Weights of a small GPT-style language model, trained from scratch on English Wikipedia: 11954 steps.
MLP neurons of a small language model. Each row is named by its layer, matrix (gate and up: input weights) and neuron, and shows model dimensions 192-319. Each number is 500 + 25 x the weight over its row's rms, rounded and kept within 0 to 999. Numbers have three digits each. A neuron's up and down rows have the sign that makes its largest values positive.
After each neuron's rows, "fires on" lists the tokens most often at its 100 highest values on Wikipedia text that the model never trained on.

L2.gate570:479518467505482496476471486460511544484452489508503487533529503467478485563475480498513461549528521460499548446517524496515491473478485504510500523526509450467493509489479491503504497496491465479505513521504482487522476540509503480496530478495512513514491514476476521523507516498473492476513546520492517505514473566473517509514472525516486528510530463485529480518534482508529501510520
L2.up570:485516449527547509478515500467513521505442473516491536486523518485476478475506510494474479516521470471490522428520517501484502455456502502483496532490527480484497522533530512504504515492475457501507493499522501499498496526510537491477501456506509524545492528491442504518473518546481487495483515530509490484498487542491505505460483514452467455521470492490507523531530480540528457548528
fires on: "i", " Film", " School of", "o", " | Best", "inema"

L2.gate476:533486502507470516532509514521494517531542500530518488517470490503531543494456508509508483503486473505475503499489551514510483525479528509524490479511508443525498562504529491495458543506507519490530498509490546468517468494485509525500521469529471474488519466496506482504495474531476513518475498501515569505503453509499458495518516541519543504521522472480501467456535511502526499456503
L2.up476:491510524483484541513484477542454548513506497503479502497493528466538548524529521506522479513473535488490486509510504501533494512489526526484474481545486486515506440524509480535507524539509475535531470491512521526531522509491494495487505519447496509539522507489528525493488501497519540471530487470497517491489489517509555475470541510522508491525523536479487536543485528458515469531512
fires on: " K", " | J", " German", "- K", "uss"

L2.gate213:529522536489487510465520494474548491527489493561465494457486503446523502506525524492523525509480444524520493469497559539473526481502563482529503572531485528550467489456537502498526494503528512486546499514575469515497495487509476524516494466504483513477520489491508503473529542500470470473495515509500518526522496452525479479526534469506462508474477454491508476538542451477501475500521
L2.up213:497498520462481519460512502482481538503454487513489490467471477523487446464473469460485508515514498511507522487557521500520483470450479503524522549525473480507481516501504516466557446508489502501489485470517528549500502524504502474498480485496476525505516554528460521486481500455483497511456505498486501514517497492512469488500518509485491530498512470512502452507510472548512490550523
fires on: "er", "ers", "e"

L2.gate80:515486469453489479529465523511511452467510510509476476510508570495476523506503557515474509513516499522518486465525499478529542505497520486556533504529468477498491509460477491508555474482480514504517509496500503529535494485488499506541494508490484509490525512518514466494469549544524498482537500535494486513509517478459517488503495511491497480510479451478495476500518481491534462482505
L2.up80:493508557452573475455499516499497518497534525507529465466498510516517476519541512488498487502543480510533517527519492507512491495508470546490483536524523486488454519517513526559488500533547494518516500539542509484541497527501485499481483485466497514507526480524447498493502480524507489503587522507472505487474455530449515506509451527499486529515500552486506495458475515497445497508508
fires on: " Suz", "uz", "ue", "iz", " | Player |"

L2.gate389:536508507519412442493490484501484458472504491509497512489483522460496517511467494469504470553496499441536486504550531520500517528510471491479512515502507478479537499491442481486488509544539529504549515493530492476506435524543478479506547495476529493497468523469434532559506458488518536531457486499497466515490474490511490471488519540503508478465506444532463457492471529510524518518549
L2.up389:499529509513462509506464463474520511528472513488505486496445465467504431500488490521531536497521455472501492463504497455539508509527507516509443516472509514465501463466524472535513511523454502505467532500526452525442515498507538517476493538490497468517440494529472506463478510525501509515515458510507505510460529498518511531535496534496509463504484491479463475537491506474529534504457
fires on: " r", " pre", " sc", "ix", "ant"

L2.gate620:456508515520489497496482582527510510495506489508495504511557496436557460484532479482469475487506497531480509457486464515486524518473489492505438528503509482511470530465525508466532543516506486465497510513528497457500525489500476498530501515486527499477458511454552568462510500493487485494487526502497493476512520456510542485528490536526524529493509501516500495511500481474482500499501
L2.up620:487481459512503497518498531508459522487505492499456491497522471499496461528508450499449447448516551524539455530489447527506538507474530493492473474499494499461484498483524539494509521534520484484453503495504506525534500511545511483518470507537503515458467502490473542491473479508512510489472509491486521488489514513484531481468486538480507514570505480526521489499513528515506538504503
fires on: "[", " Release", "on", " Chart", "eat", " digital"

L2.gate446:528501479480489486498529485444483516468527476500501536476469431479525469482465490553517446462501498517522517494481507499485497499491522509532518498531498475484478519522470500471526483498568504477521485502497499504467495456522478491464555510513490502478489518534521514481468439468522477502501517508497522458502522505501548474468528489506493514526507475500505516581462481487499472522507
L2.up446:520548489478516493462516496500454536498514480479528494455472459499511491491513516508498494508477509515517516467484517521486460517518498481486537463525554482537433555491483524452535516473527487433518558494519501480451522477482501533504518533515473535485478479494492517491502541474507500515469529501483435514474517512494524502471551479500495518516485478505478513501493508467494472496456
fires on: " when", ", when", " When", " if", "When"

L2.gate448:509505497462504493509538500543480491516548520500495476483459432462491490485482467509557510516526494478513525487509472463514535530503509501486482503477461531476471493555495492514496490525532463491490508497484491492513514489483506487517523520518482541478542568539492458486485518465482506483552489525473537532459508512465501542512518485521492483504489494493492516485517507466471520502511
L2.up448:540473494531494517467513531530504474520482523527504466503511518489495485497481498552485455539544528492525485504493514449485533523548493499482512512528497494458465474488506494513532499502503541582472504514486476504523507497511517474474450509528487524518499539514505505521546496453476536456503542526496518493470501531518529519468451505491481481496494523497487531489483474491525519488535
fires on: "ig", " M", ", G", "em", " | M", " B"

L2.gate262:483510519471514491510515514496494531553490495534498480505493522489512518427479530468471527523515460497517499524466535510516514510509495572501472543497462473552453525533490552486428519514458499510520464517503509481531488505500539504519510479507519520490526488493484536463474494505472535515520477483484523470506504486508447470469504501500509522478585521478506447488501456481485518534457
L2.up262:543507492493555471509535494556462518505501517531503486523501517559486494506478504517553488497514511487489551498531496428533490534512501542504512528534476510479477517526505554511493485512465459538510485553528523512559507484503521493517460487502497545489496503511524494491510476512520506501522521485446537570506502510479459506481503510531500533482534511524504500499532490518463473498483
fires on: " American", " second", " third", " Best", " first", "est"

L2.gate474:496522491500517454515545476472527457510502502561452473494473564496507462543502564513448501482491472475481499510497520465551544527469494503498501487517511487489476485469520505516505462509455506509483443507510481506505508539538523493494454530546529512555506510481535472515514521504450507486534514512502507521506519511476481498489538509539509496505518479491484480461522502490495487487469
L2.up474:487515486507499498495477506464514528502496504450487565559512504500496497480460473474505542519528464517504497505541469507479486499488510496559504543504475518492462501477510513560511481480490496460474514475498491497497516503472483439465503523505473511516525472474491470508559496521532524531501508476486476483508502476463487486605518478463531520389471477497521488495508481521503486478515
fires on: " =", ") =", "ski", "ić", " people", "ł"

L2.gate801:519458530458534492491537519533567493523516465528522518487491529446515520505533514505502454534466486541470525498475487520471503563487471536472509486537448514520502495497518487440494514504485516501486489508511527496554484494462456519530545513471493518492524470522525494507492499529517506552515504538507556528498510461489496493563437490458472459479509478481511503450510510472466508497480
L2.up801:487420522495495450476492549481542473491499472526515500489520508436488510487531526545455522524465513550479485504500531542492490518469521493484443475502487469541457502494484497484478498494493532507496542497526485472495506485531483506483539509517481531525491475539513501484508496497504503531496521488503467506513530438472482464549486484465545493479465517464501491478505503509524532485500
fires on: " County", "–", " Township", " district", " village"

L2.gate261:491504551466501500514484512527474495520468531548464527505459502432578500505473518531539526501496490461519534516514490529499526520508503503506475556493461510495514483532482495477503510592495526507495473487544514520480485481505533449547474549518472496460533492467497484512488488451480494492511484492471530510483495497525514515533492476493491508470508497526531450505497488489534521471493
L2.up261:494505561491480497489501481521475521512467509468504474496487501500539506484486489462517533488564458493520476512503514547483539509465500502538521477491502481499522481504487486448476521512529493482470515516508527517542480512485511456492501487524481527492519506499486469477475523514473466486522471502488507496480518542518534514496483527499497509478435511512505520525534525466519481508533
fires on: " Al", " al", "Al", " | Al", ": Al"

L2.gate46:526491494447518513522493493497514501456539489510507484505499525489554514534513502513474461532504489567527496515516530473532472508484505505495499528474491490475541502506460520505422488515482536509464509517517536484503502530501503499471514472498518495474494481507469509515472484525487534508460492545477488489499462522536498509519475504491469481512578465505530486530451482500510477506493
L2.up46:530500539487464487496488504534490528473520533506517542433489441524582509484523512495487484481477467504494491526530533507483497537447474521555497529503536500534517528507496529497489478491521509523470483479538508492539494497483473533516486489468537494467528505514461490512474516510553522485494476529477516491499518512523538479496478466473458479483487495548492511482488524513511516505480
fires on: " end", "h", "ay", " beginning", "y", "ag"

L2.gate584:501496516486487496516480522500499485442516526526518557451513508504527483477502520529475497497531470524513477530514498498514499532513505492450490515520508521477492494518514454517528527529473526477544527491517491492511516523483478496565440524538502539458504498523501481550503526512512512524516522521452487499485493529514480494470462531468538464510470499516558503516498486460526506501537
L2.up584:497501495479446501518541483509525488472526504514523503514532493521477501477495523533494472481528520534478513521492499525526505477492493489479485505523504520511501481541529474510523493518481484458508501511539534491554488500492515507491453448561521517466494479549480476539531522464472502511522486479503490553506467498499505438525529487471506516520511475533498458462455484462485496505486
fires on: "uk", "ats", " Sh", "- K", " Mus", " Battle"

L2.gate357:542522466482479513457495513486507493466515532463470526505477478538524472464493492457493484544516527498526493503498512488508492524489481489529546537511499499513480514506487461511508479502521541482520513511533513486479558532490506491505477481525493504458496491493481469484507554482477515456493515509503476505499489520446495503492464485484490508492531518510528474501462518465483490523486
L2.up357:494507522475529501499506474524499503496495500523494533505486533521452483491486461487518500503507485533460474496445512482561545570506515501510531504487527489438473492512474489494525537521500524548493483510458485468499497499478464509494476512499537539512488476490494516547501496527499495496533498503466515509528501497513408510546483517497517467498470511513497494454522500496481470505455
fires on: "le", "uk", "ane", "re", "pe"

L2.gate771:486520523479519503478481553503481489489471513519478463489429514508474494502470498534527511506494500520501515460533519486491485448499496554501483470530493491544467486550413446507489494508525510515515522477516524539514475504466506466512543490501538486527521485519477505500483482472492499485491537569538500506502484496527499477456536500499515486486499493464552460521504469511477494495564
L2.up771:509537515456497519460458495494500526503465524503506464499446520477466505503482510499547472451497472513513511447516480487457464476500476488529507508476465486555479506516463519501510491514505528490507486488475523567518480505522509515498523500520539447517497449500520488500503507484484512493499518524549492563494462488507491518523486485523480494524510500504501436465507515517534502474512
fires on: " | F", ", f", " and f", " def", " the f", " to f"

L2.gate371:486524535472488498474502529490485533545459496568465513483502502459466487547497508502506437506519462494524520493501491467473500472511508487522489513542487477491511541502482497473506485492510548518498492507507495468522517541537517462490487487490518481502540500504510482483557530495498489489462509526485468516522484538503506509533455531484480493500507463492500516533495455491536496493495
L2.up371:478515523513486499500497516492491464475454539514521507501517463489484482517513537520457525501495518514516496508498514446501497568439496461471478517525530477509473508497511501532496449507463497490523506500526481458468503484466547537553504482506515494520503480493459527489510512467468471451541504493451532478469503487494496511476499538519521503541498471504497489560521509536499487561496
fires on: "y", "an", "o"

L2.gate224:505508481511455511499536502467523496489511507525496526499515509518516523471505442523536475532487512500525484470471486491542489486483518517442490506485521483526524479489495473469585481505522503479492487483456550524515475498493496542536533470491497479559494506532481471489466490486499533485514520476496564489500498480523508506463520471506506515496491447515522510504537484509493534489518
L2.up224:523494471486514545496465527484564518561503532482500525474448496484519492482471511459484507484535517478501448489487538489488503475461493521536519500495445485488512496480489512502505490496509533444509502518500482538505481551491498487546529452489505466547504487510471489510547513487507500520471493499513556516512473515487504462489548526487523494538506495475519466489468518506507513472527
fires on: "or", "er", "ac", "iv", "op", " Brig"

L2.gate432:492527541507515521482508471487487512504498530503460476576496517452515511483508471534521489471490468519531513505515483514469495458502517587517552534465498480500539522506478509514525483503437480509545467474492510481502520524494522479482472498462491497494462502483441544527511475485515518504515506480481499448523468533496515480465486534517510503507489521500483458456480504500482461508521
L2.up432:490514509476505537496480502495507496493533516528504534566458498571503493490503461540530529488481531518479514504485487502502491474459545502545492506496467487508506459448499474519506507496487494479471513501553490487531546512465523478484455557479507493494489514466514504505475494496476513518495516484543504537502521451475481497472516520538492523474532473500504487481520489483567494450483
fires on: "\n\n", "an", " All", " all", " El"

L2.gate615:489489514532522494509494491477502488486497490548447449489519520519511473479514523501511525473534542516543505433496497500522464517450493496418520475479495509511495499492514531487494499503482483537506461548502529499556485456459516478534495505519496499472502477492487482502532515461480512475482515476501502451500514534549513492516492524513504477484498487498486524494520492504487484571481
L2.up615:470516512494463531545525531508530497480472478510460486491508507502513531523509506515518516507485509523511495498521461473520468553533513494461541457504478500523514466509497460505603499501449485489520527529504499489491516558463501478548506486439491502484482517492486544535466540457517502454484499470497481498453465501540493527483473491532487530524468497519525475521487531491478473533483
fires on: "ore", "or", "y", "ed", "omed", "os"

L2.gate831:459477515522477480511484545522532539482490463498502527488509527488480475473506488516471443504488496520509500532451477529495485513520541461523508506552478489517536485469463496460487527492526510478505531464443486474495471467522504506464520518541482497469431495477524487482512514494478511529466485490520478510492530495506481542522512455480496530513468472506522507495534454500510489515522
L2.up831:505512512515501479523527477495510481473510499523536532503494502470529505495463515493501467504466483510505449499497491527505503507495487500495487500478513472537509465486530493508526518514501512529474546506495461503497475477491499497500482480551489485524487459498502484531465542524497535493490463473514505508501540488532538526471557492459512490539490484512538482525496484485524518479566
fires on: "\n\n", " At"

L2.gate478:493480535493492491489517486499509461456500504514486494523524504498476488490535507542521474515464542513536507510472496534517438453461498507482540491533488469499488449547490487490474454535474474532507529492500495488539494488454472509509499443524506512488486554492558479507455523443496469527502503492532481470500445484535485514504491474520515476488521440524544523477485473480488506566510
L2.up478:455522527533489531512526522457493478483534531534497455486534483500548491510569500546495535518483547498496500525545472494507501478416502489491525466495494558482464503492531508498496491475494489531515508496506502466539461506471480486507461509520502518492495523505515512512537567507478520486502484483499493509502453503490488484491494461514510548517490514575514528457516482496523537506514
fires on: "uk", "ak", "ats"

L2.gate398:545528531488527474474469502537505450489497471558526509514479521518533495497489508514542457529477564540497518492535524515535521555481481481455525487558540502505479484529513474519543506516476469513572476514499526522539510541512507503527495521554516504502501484502530504490474504503477535476499481542528500488487533533460516464440478526463549473492446499539489495462507491480523475512499
L2.up398:495492512497511506483489518497529484499556504491519443474538478494492470495530461517494503442475481508514477494486489476505516500483520493488544526496569514507506541471530520496481488487492509508525497536507492464477493496519457477521489506519498511414520495508491452529541539502507511500493541481514488505493430500540486491528517535552481560502539494530493417493497493499494488519484
fires on: " K", "uk", "- K", " k", "a K"

L2.gate410:449491530467510480478533507524541466517509513515469529507556495451472530476502512481542491518545481488495534468465509473521501532494422566571463499497489492526514482517457492512468503502499516504500453509485491477482469487540498503489481508504518483480500470502520482477512479505461513543502500470485519513521458487475488490484524497469476530521505521517497496484497549517523487538492
L2.up410:504496533482487497508449479467460508522545490475508536478454461532549509504489540490519529481493459508482505459507527468473509549476519444483504470493539510504510508475476484524478526512521472529443477483458472505514449508452496472538521503495502485475503516516508494545491520472498505511484524515540499549472476488510509519514470551492486486488494471504451500478537514460481500451509
fires on: " r", " Super", "iz"

L2.gate438:504478560470489515514498474503501528523501546509511528484462468506516532466509492520535492494514487510526489524524481483483511507530504544506489533473455461530474456499538498533488423506511492508488473597505510463507470493472527518448461506492503487487513506530532519459487491516498497472504509496453490517477503450551508533518516522565501514500502511514482505468457482491503525514500
L2.up438:520520500466503497449501483520482491490507494460532545481471507492532565470476517547505524478541461484488525523465506526484500531578488556486485540517474481496523464486549534509456484498503516494556505500513458463510457520499516541491464510490480499473499514527500509503517530519490488450531515469530508503517503479528531534525497554519499474489475485482505523452468526483481492490555
fires on: " al", " und", " Al", " what", " much", "Al"

L2.gate169:526492534482530516519482481502500489475525539529512529533467536532547470526513523513473569513493505479504519545538528452528476499509467536500516502507484510490491497517496483488503522520461518456511491530522494520499537459465465503481511473499544508561445512514491537505520526459481522483469490533519506481495503551500514482506505509464468537518505531488520522478492535536494520508511
L2.up169:459583500527477468571541533492513503458484523539523531491499497492490485486476474498509498513509478482488493506500480541492505493511481483548549497571516520515513477518506463512483502491541494566513491513526507510523496523525514478490480504500476484481482504486503507542432556473475498503514546463496500478501500483523472509499517488468509478512532468528494475529486476462499482558480
fires on: " H"

L2.gate360:499500495503477528477507499498490512521521483501535492519501476519534504480492558539486481494509498496501541524548484499498505525515482457513489510513480496480440493511487514485481516482468520463525508469505518456519457513472511470505523503507529456497501518476533517489523489520521494548557502556500499552503475510489508498534521475508494513498514497482480544492488499523472495507487
L2.up360:512515483486498519476539533514517526502447478491502514516496495523489521435510548503473461488510541521501511533556509500502511508536484483490474509492511468463497523491499438481460486463504518469533468488502530534491476521480515458485518481494508509514527516503526568478497475510503522506516506556499515540509509545460514524460510515472501511522528515513481495464480501544487515534500
fires on: ", but", " but"

L2.gate731:497478486469537512528532466547522521508538562530515492530507545495516508508469498524494523472516505509480525484476527510485488555496492498503493494496482483453516475475502499492510496493493492464523477518510517422519500464501518493538515503497513483459498551505528504494527489462466520532466505560525467472505479541528526503486489495499532491520523482509457502499478498472486456442519
L2.up731:530469496514473492474521470548531534533533495494495478536528505473496544530488511510509491465502497496500494477439536507461501508508521488482459489459483464486522515453446493455523503481501527469492501501492529499512525462495482535491528486452508452525483541508493526503502470475483473519497510525506479487507504473542513501499490492482527496501494472466490507455476487539482523480516
fires on: "al", "in", "ir", "ü", "u", "ul"

L2.gate220:488497485476519526460514504477528474523526516507477473479464497545508482506504530485516488481490529514561509514509532478527495438534540516487474521511540511504504514512510487465507451498537497523512535532509568452508551497461522506478535550543493517495553512485518482483532517486442502555527510490474522510485523515475529477498496534479512504476520502504485497545519472507498506496504
L2.up220:480520520557435493493474488512480494515497474518501515484478469470534483480474497523485455552541457517494480493454493552486465475503505494505498514507510451505523505508462487459476489541519538509489472477489504514511505476485489516496490499506559486539473477508523469493485458564482523453510504551519497447490522494516519507476503483461498518499465494527504491497513516536516514481513
fires on: " the b", " a b", " the s", " the p", " a p", " to s"

L2.gate226:534466511517494471455486542500514488510509473509464523515471515492551562535463500539499497539500542513533568481558518528489463510461538493461464493519468483514482519549499460482463498491531467478517503509538485527514514515514528538517565482542505488478497497492525470483507479497509473491496530515466512524472486498467533534486525484503496522493516482527475481539476497548549451469515
L2.up226:493494494493520499507531493495526526543550534492511523472510546467484516515489508520497519496438502484501484527501483443514529508468481474485510502469518479500496490532508438458479514486463478501499481506503485548517525505498512503501520462482466491495500468534514461488492488507512458524471488476505468469513513519466510492452548495496478509489512497485481452535494514515511514545512
fires on: "|"

L2.gate454:481496511524502474517514503495500495501492481517475480426513470506473507501485510474495498493532447508528505542482517487532486522481498495526506523553497488499516526493498483466513506510504557458487453521572525475527474488536522508507516515491509488510519481508483513466512459468465468491529468489514561493507534489477552539493496482497501473554483452517498550566518496496515515513524
L2.up454:510504481512470487481531490502525486521469518559487505483453488497499471519506509467492485499455472473509520514523510500506512553498496517469501515486509503488515561497507474478506485506423495522510424522537507523472485472486486516527509485503496513519453524554518463472548492521504452515505535495561518477508483458477505477527474509472491467521471468508526506523541463487494486478544
fires on: "en", "ia", "er", "ers", "ing", " Con"

L2.gate468:519493530510526554542515495496490502527482478509528474482503447517495494511479552471521537463520484482482529516503503524473515473499459509487521504466474494514481519492550539490568565507533469483463505510517489459533501509459499500505525522524490490492474530484498515500487533480456521530490508552516493487507478498491499505520506471491482531511520489494487532499501498537504448448508
L2.up468:496495499482492537500481538533501487503471538528474478494522503497488572487546526505521483542458475526499510491484501476519499560506517494577480511523492490497489475485510493497543515477541525493509513537497496519508489473573480493519490461479479491501486501484505534507495529483518488487481530541521531503475485482535526516512511493544525492484532480474467531503507500499473486533519
fires on: "ed"

L2.gate424:468492501493536489525485513496447472516527490511510524532545499512542501521454488513539494521527513482558507487497535489515532498468506472497511498498485538468448513508524518497538569506516478561535487514474483515537472442502522483527442483508490499512483497519544483521509510529472508527496490498485500539485540502547526451474479513484510475518508498529505499495501506497514494490530
L2.up424:503489478524557518509510453508514533516447513426562514502505493541490523564473477491498492488521527474482486439461527502515470516468525498520480503487473512464501504503501517487449510511495521534520438500510442509481511497538518513496521451470470464470508476517516509457490482511491517517455511503541523487525504532482544461502512463520497513504533507538504480488496505479462498491505
fires on: " In", " (in", " During", " cent"

L2.gate648:543497520487494491495482477525524490527500531502471546495507484509522491489477486494513465490498514472512524457510496454494517493482519507496521536498507482489512501529514505507494547507472521502523490495545465529523460514463502518547487476536496536475540490499492490510522468479512488428502482465510548480525502477448523509499516490495501495512509461465534549484514479463462485499498
L2.up648:492476478505498474473505498510529535525470454509511509482537520528486498480470489473493485484477513524470514537537515458492505453509538498513528524492528458489516532467487496499490507478553502472525479499502473519501509496541456552539530482481525506502502498500449528480536463446514468539521502474508473485518471502498508478483522507524521475487485482518477490498498507478468471503496
fires on: "er", "ers", "or", " pro", " who"

L2.gate76:477438463426491545500455565491459507526472493484507475482509496486507435459489523498464485492466534521534548493526488473498508498487498487532472509467494548507469491503470516545486493499491540529489465475491499475556517546540480460492478535508498490474515521539520514525507557528500515559538511463481500479499479454510497474490479520519533475471464460485475527487468476471519463502466
L2.up76:484503456515500484479543502457517523510456545487513505514517497518468513468465452484479464499493522564509523543518495487510512515511523467581508512487503462523493492504449504573497506488529510509493489463470482515505509511490491461509494466515561471525523449534511498517489495479497516527532538527477484544508512522521479502513496492506536479496454446482501489445475511540503483456515
fires on: " ad", "|  | Independent", " gu", " but", ", but", " imm"

L2.gate534:526475533496493491499457534506483468454508515526534467514423517451514525497518490526517484469525504522512496506511511463489545478479568487521514524461482533506497503462508478508482525536518509488500498504473517485487468513510506469505536547516481532489509534500469520521503527491481542510443499528509488496486504517473490502487464495492523428517513498507554483525456504485530514515476
L2.up534:515526504482484532523481560533479471496527526479514542466515481503472500491516464482479495465480505538495482528478502447490479510507536520523488485532520477517467444503513483452503513491507502482490480481526530544471490490507501478506485503473493499519493508518475513515492480480451536527511546501459526483482500547497471459461508472542472488484510514498498482473464517503505486478463
fires on: "ach", "ich", "Ch", "ch"

L2.gate153:493566483496512503493502511495501509445446522499507484472499534471502507479473539583465505513505551501494516502524474493499520491505479530473494522500500453501515461431530488474512512500484486521504500492581498507468445470471524545537462526503489534525509500514539529516504502449469488500494510503500485495513490504479484497480511500555512496515488487510529462533497524535522540508516
L2.up153:494529501443487499511495490527486521462441518470497460490524533509480508484485514548482496530544513511507507489505480462491459524559499491438472526510504467506528477453512478511482477501485509500508512496514498480487493513491501529549477504477484468520549505510517497542545515459498485518487512508493478497504492512474444483456476517519504495519511505481501507507492511554567564523449
fires on: "s and", "es and", "a and", "ers and", "s and ", "er and"

L2.gate339:495501466486518491510488527536466503484506498567535529522508469517520482493509496509494484552499511507486489534537516505492494462491481502500530503498496522492494560522460513473514526499460473475517479509463448490475505535468482493547510480535567510480482504471519516533492563512506483503525503524533516546470493525504488546486440510530510558524467483545507482463556440514541471517513
L2.up339:493525512484494504513507542539457535496510545526522517505527492517485456518526541470535519479538540469448512455555539509481470482539508478502500517562509470500522474443534462448516507507476564476559480519552490500495544552486467521502504502493497496507491503490486484486495504455480513486507492445529506513518490513470471501519491508482489477478513547502462472518490444455476491503475
fires on: " H", "ival", " ran"

L2.gate662:519497534515533512512493485495461509508504517525508493544519474470520511531475529493474521490515470508522529471514507518510447498487506489482496484536520446496489549491511553505486546500484428477523500517504494476503506477525511451515498518511487534507480549520551509477536514483449508534500521493515498503484523483472594460518472495519533506547481512504488500496503517535506494473503
L2.up662:510483500478468474538508551540523500528475475582464520508476485524498531471446501560497454511505508464492489533542477525502536487477491517501508513502522518498456493485494495545493511479480497513503506526510465500524537511457475475467463524509521502485533460531499528497443522501449514497488521486508524508537511502431471485482555470483512477473488459510474479472524497464525496506490
fires on: " in the ", " during the", " the ", " of the ", " In the ", " During the"

L2.gate62:504495519501470478479510514502466486489507510482512480507472535464474534470542484499526516480531502504504515437478442550482437480480523482527537493491537467520530471481513490504485481521482491478501504498529510489496500513526478478485524507497472505493500490493461517524489542535496468536489502501493550511486479488518537487512537497481500499526472495476485512477488500444505502525509
L2.up62:552519534552524488481533468551493523485519502529519515521488501505554483470507486540511538484529495479492497506512445499497516475501500503477526498494460474518531438495524479515527491477484465488509487495522471496503509537542487511487462461522514538531516501495495502524496523488489515485499520528490512509468513474534468505497503477458482537513466531503506516476464474453502444495532
fires on: "\n\n", "ot", "end"

L2.gate294:520503522497502480512492485555512510510541499511508502511487547529543506516508511480496469557515536495501525484472542499508517530462471477507482531494486472512471446524482448513513525485536487471542538509484490498493449481545507499512470492511504527493518471491505475470466547537539452480495496529532514475479477511498485539488460487473461482505520508473497441516494510495490480488510
L2.up294:523504474476451528467496463538510536566494494474511497498470485483500474508516511509462506494491483531496485448458479481506486461489525499504494507453488517521498471481531494502510496488487522495471477509430479466474513482492476511491504514506535485496495496488497473499482441510527483466522505542518509467521531498501494472494533472498470462497483479465512496527479567512490509529500
fires on: "–", "|", " p.", "Sp", "v", " found"

L2.gate397:498437490527494509506524508553498512524537485557496491492471508520480460482491476503455476526452479506557482461480491511502494501517485496487447454503511492483475478496460547503538462515500534488521500531501542500530534500470496465478505506530546532549486515505518560472476464470476486486507490496473498484504514503464509509479511502466513498515475503509487502498469510481522490480511
L2.up397:507499478511471465479500493481510505491520528517516559463488513483461494532484444466466505540524471470487523496456467452487524479522489471492530535503509521490495531527544559506478525495487512469534469536459528499523486486481500505522509527496523476490509531505516519468493450509471517514533511526541527491521464510516492509488513514520480502480489534530541509491481458518470498498497
fires on: " on a", " a b", " dec", " is a", " a p", " for a"

L2.gate18:526416535477520506517526493511469484474465505570497459501482505467501508482491530459522447485514472508495527481517576506516522504538470533463509511518530475511493522467481473494526517510477478511505471491515444488489473487500447476514520502532473454499498543513503509522549497479481512547467488524508474480490473493469501482536497536506502535511473517461516513491527525492534537500469
L2.up18:505489528477414484519488486506541471514511534525492502535469490489508451493468534483503474507517501467475504479506465478480559534468496507500530504486491511516495472514510515557491524498502471483489470550524488505472486494525527528498495497523497501497534508496480492536571509460504520437505483510502514530523515501509487530489539522496471517521488490501516494485492531460526552463473
fires on: " r", " L", " who", "ation", "el", " regul"

L2.gate267:493496458515515503482524467472471535543521531499471476536533497479535511486509471508506464480481528508514501476461524489517487516497492499430497500507533482490513499530500477478473493501502545498531524541456507447482520438568521479515509491483507548512476502505524455522531478506502508550495484510489507480550537529529495476480512534467538524545502513518485460507504508476567523498470
L2.up267:529515500515496508514510507488508477502512543494465481479500508475506489483546451533504480480545535484508497484500512501479487495540529503500493522496525476489520488489492488480429527498495509494511506507550513479490528488516493471505493465494517520496477472545487516500496512525466490489508509486552533446523465506477526511508498499501480519478537482471483495547493447439526507510514
fires on: " In", "in", " (in", "In", "ated in", "- In"

L2.gate707:502525508458475494518470506484513446479525493460484486508478483490524505486488517481504489521515480523530533496476527504479534500495486516504511489481525490516489517528484456458493516490479464487491528544502481485508469510523493526518481555530472561502527530495524509467542510489502554500520549485491444489482527475528537466477512476525494502461522443504522542536500477528510469500474
L2.up707:507493454463508477485477536494505496523527493478518509500461487503510473430504529522495488522509525540524497525466507518488485489489509507518481506524544527520520460495427475462471467490535505505532527499480523522487504483511531511486486488525481510479494461486530524472491528519512498468524569462466525500462575466508517504489486485545550475526514502485466524523488480495527511559486
fires on: " when", " while", ", while", ", when", " where", " who"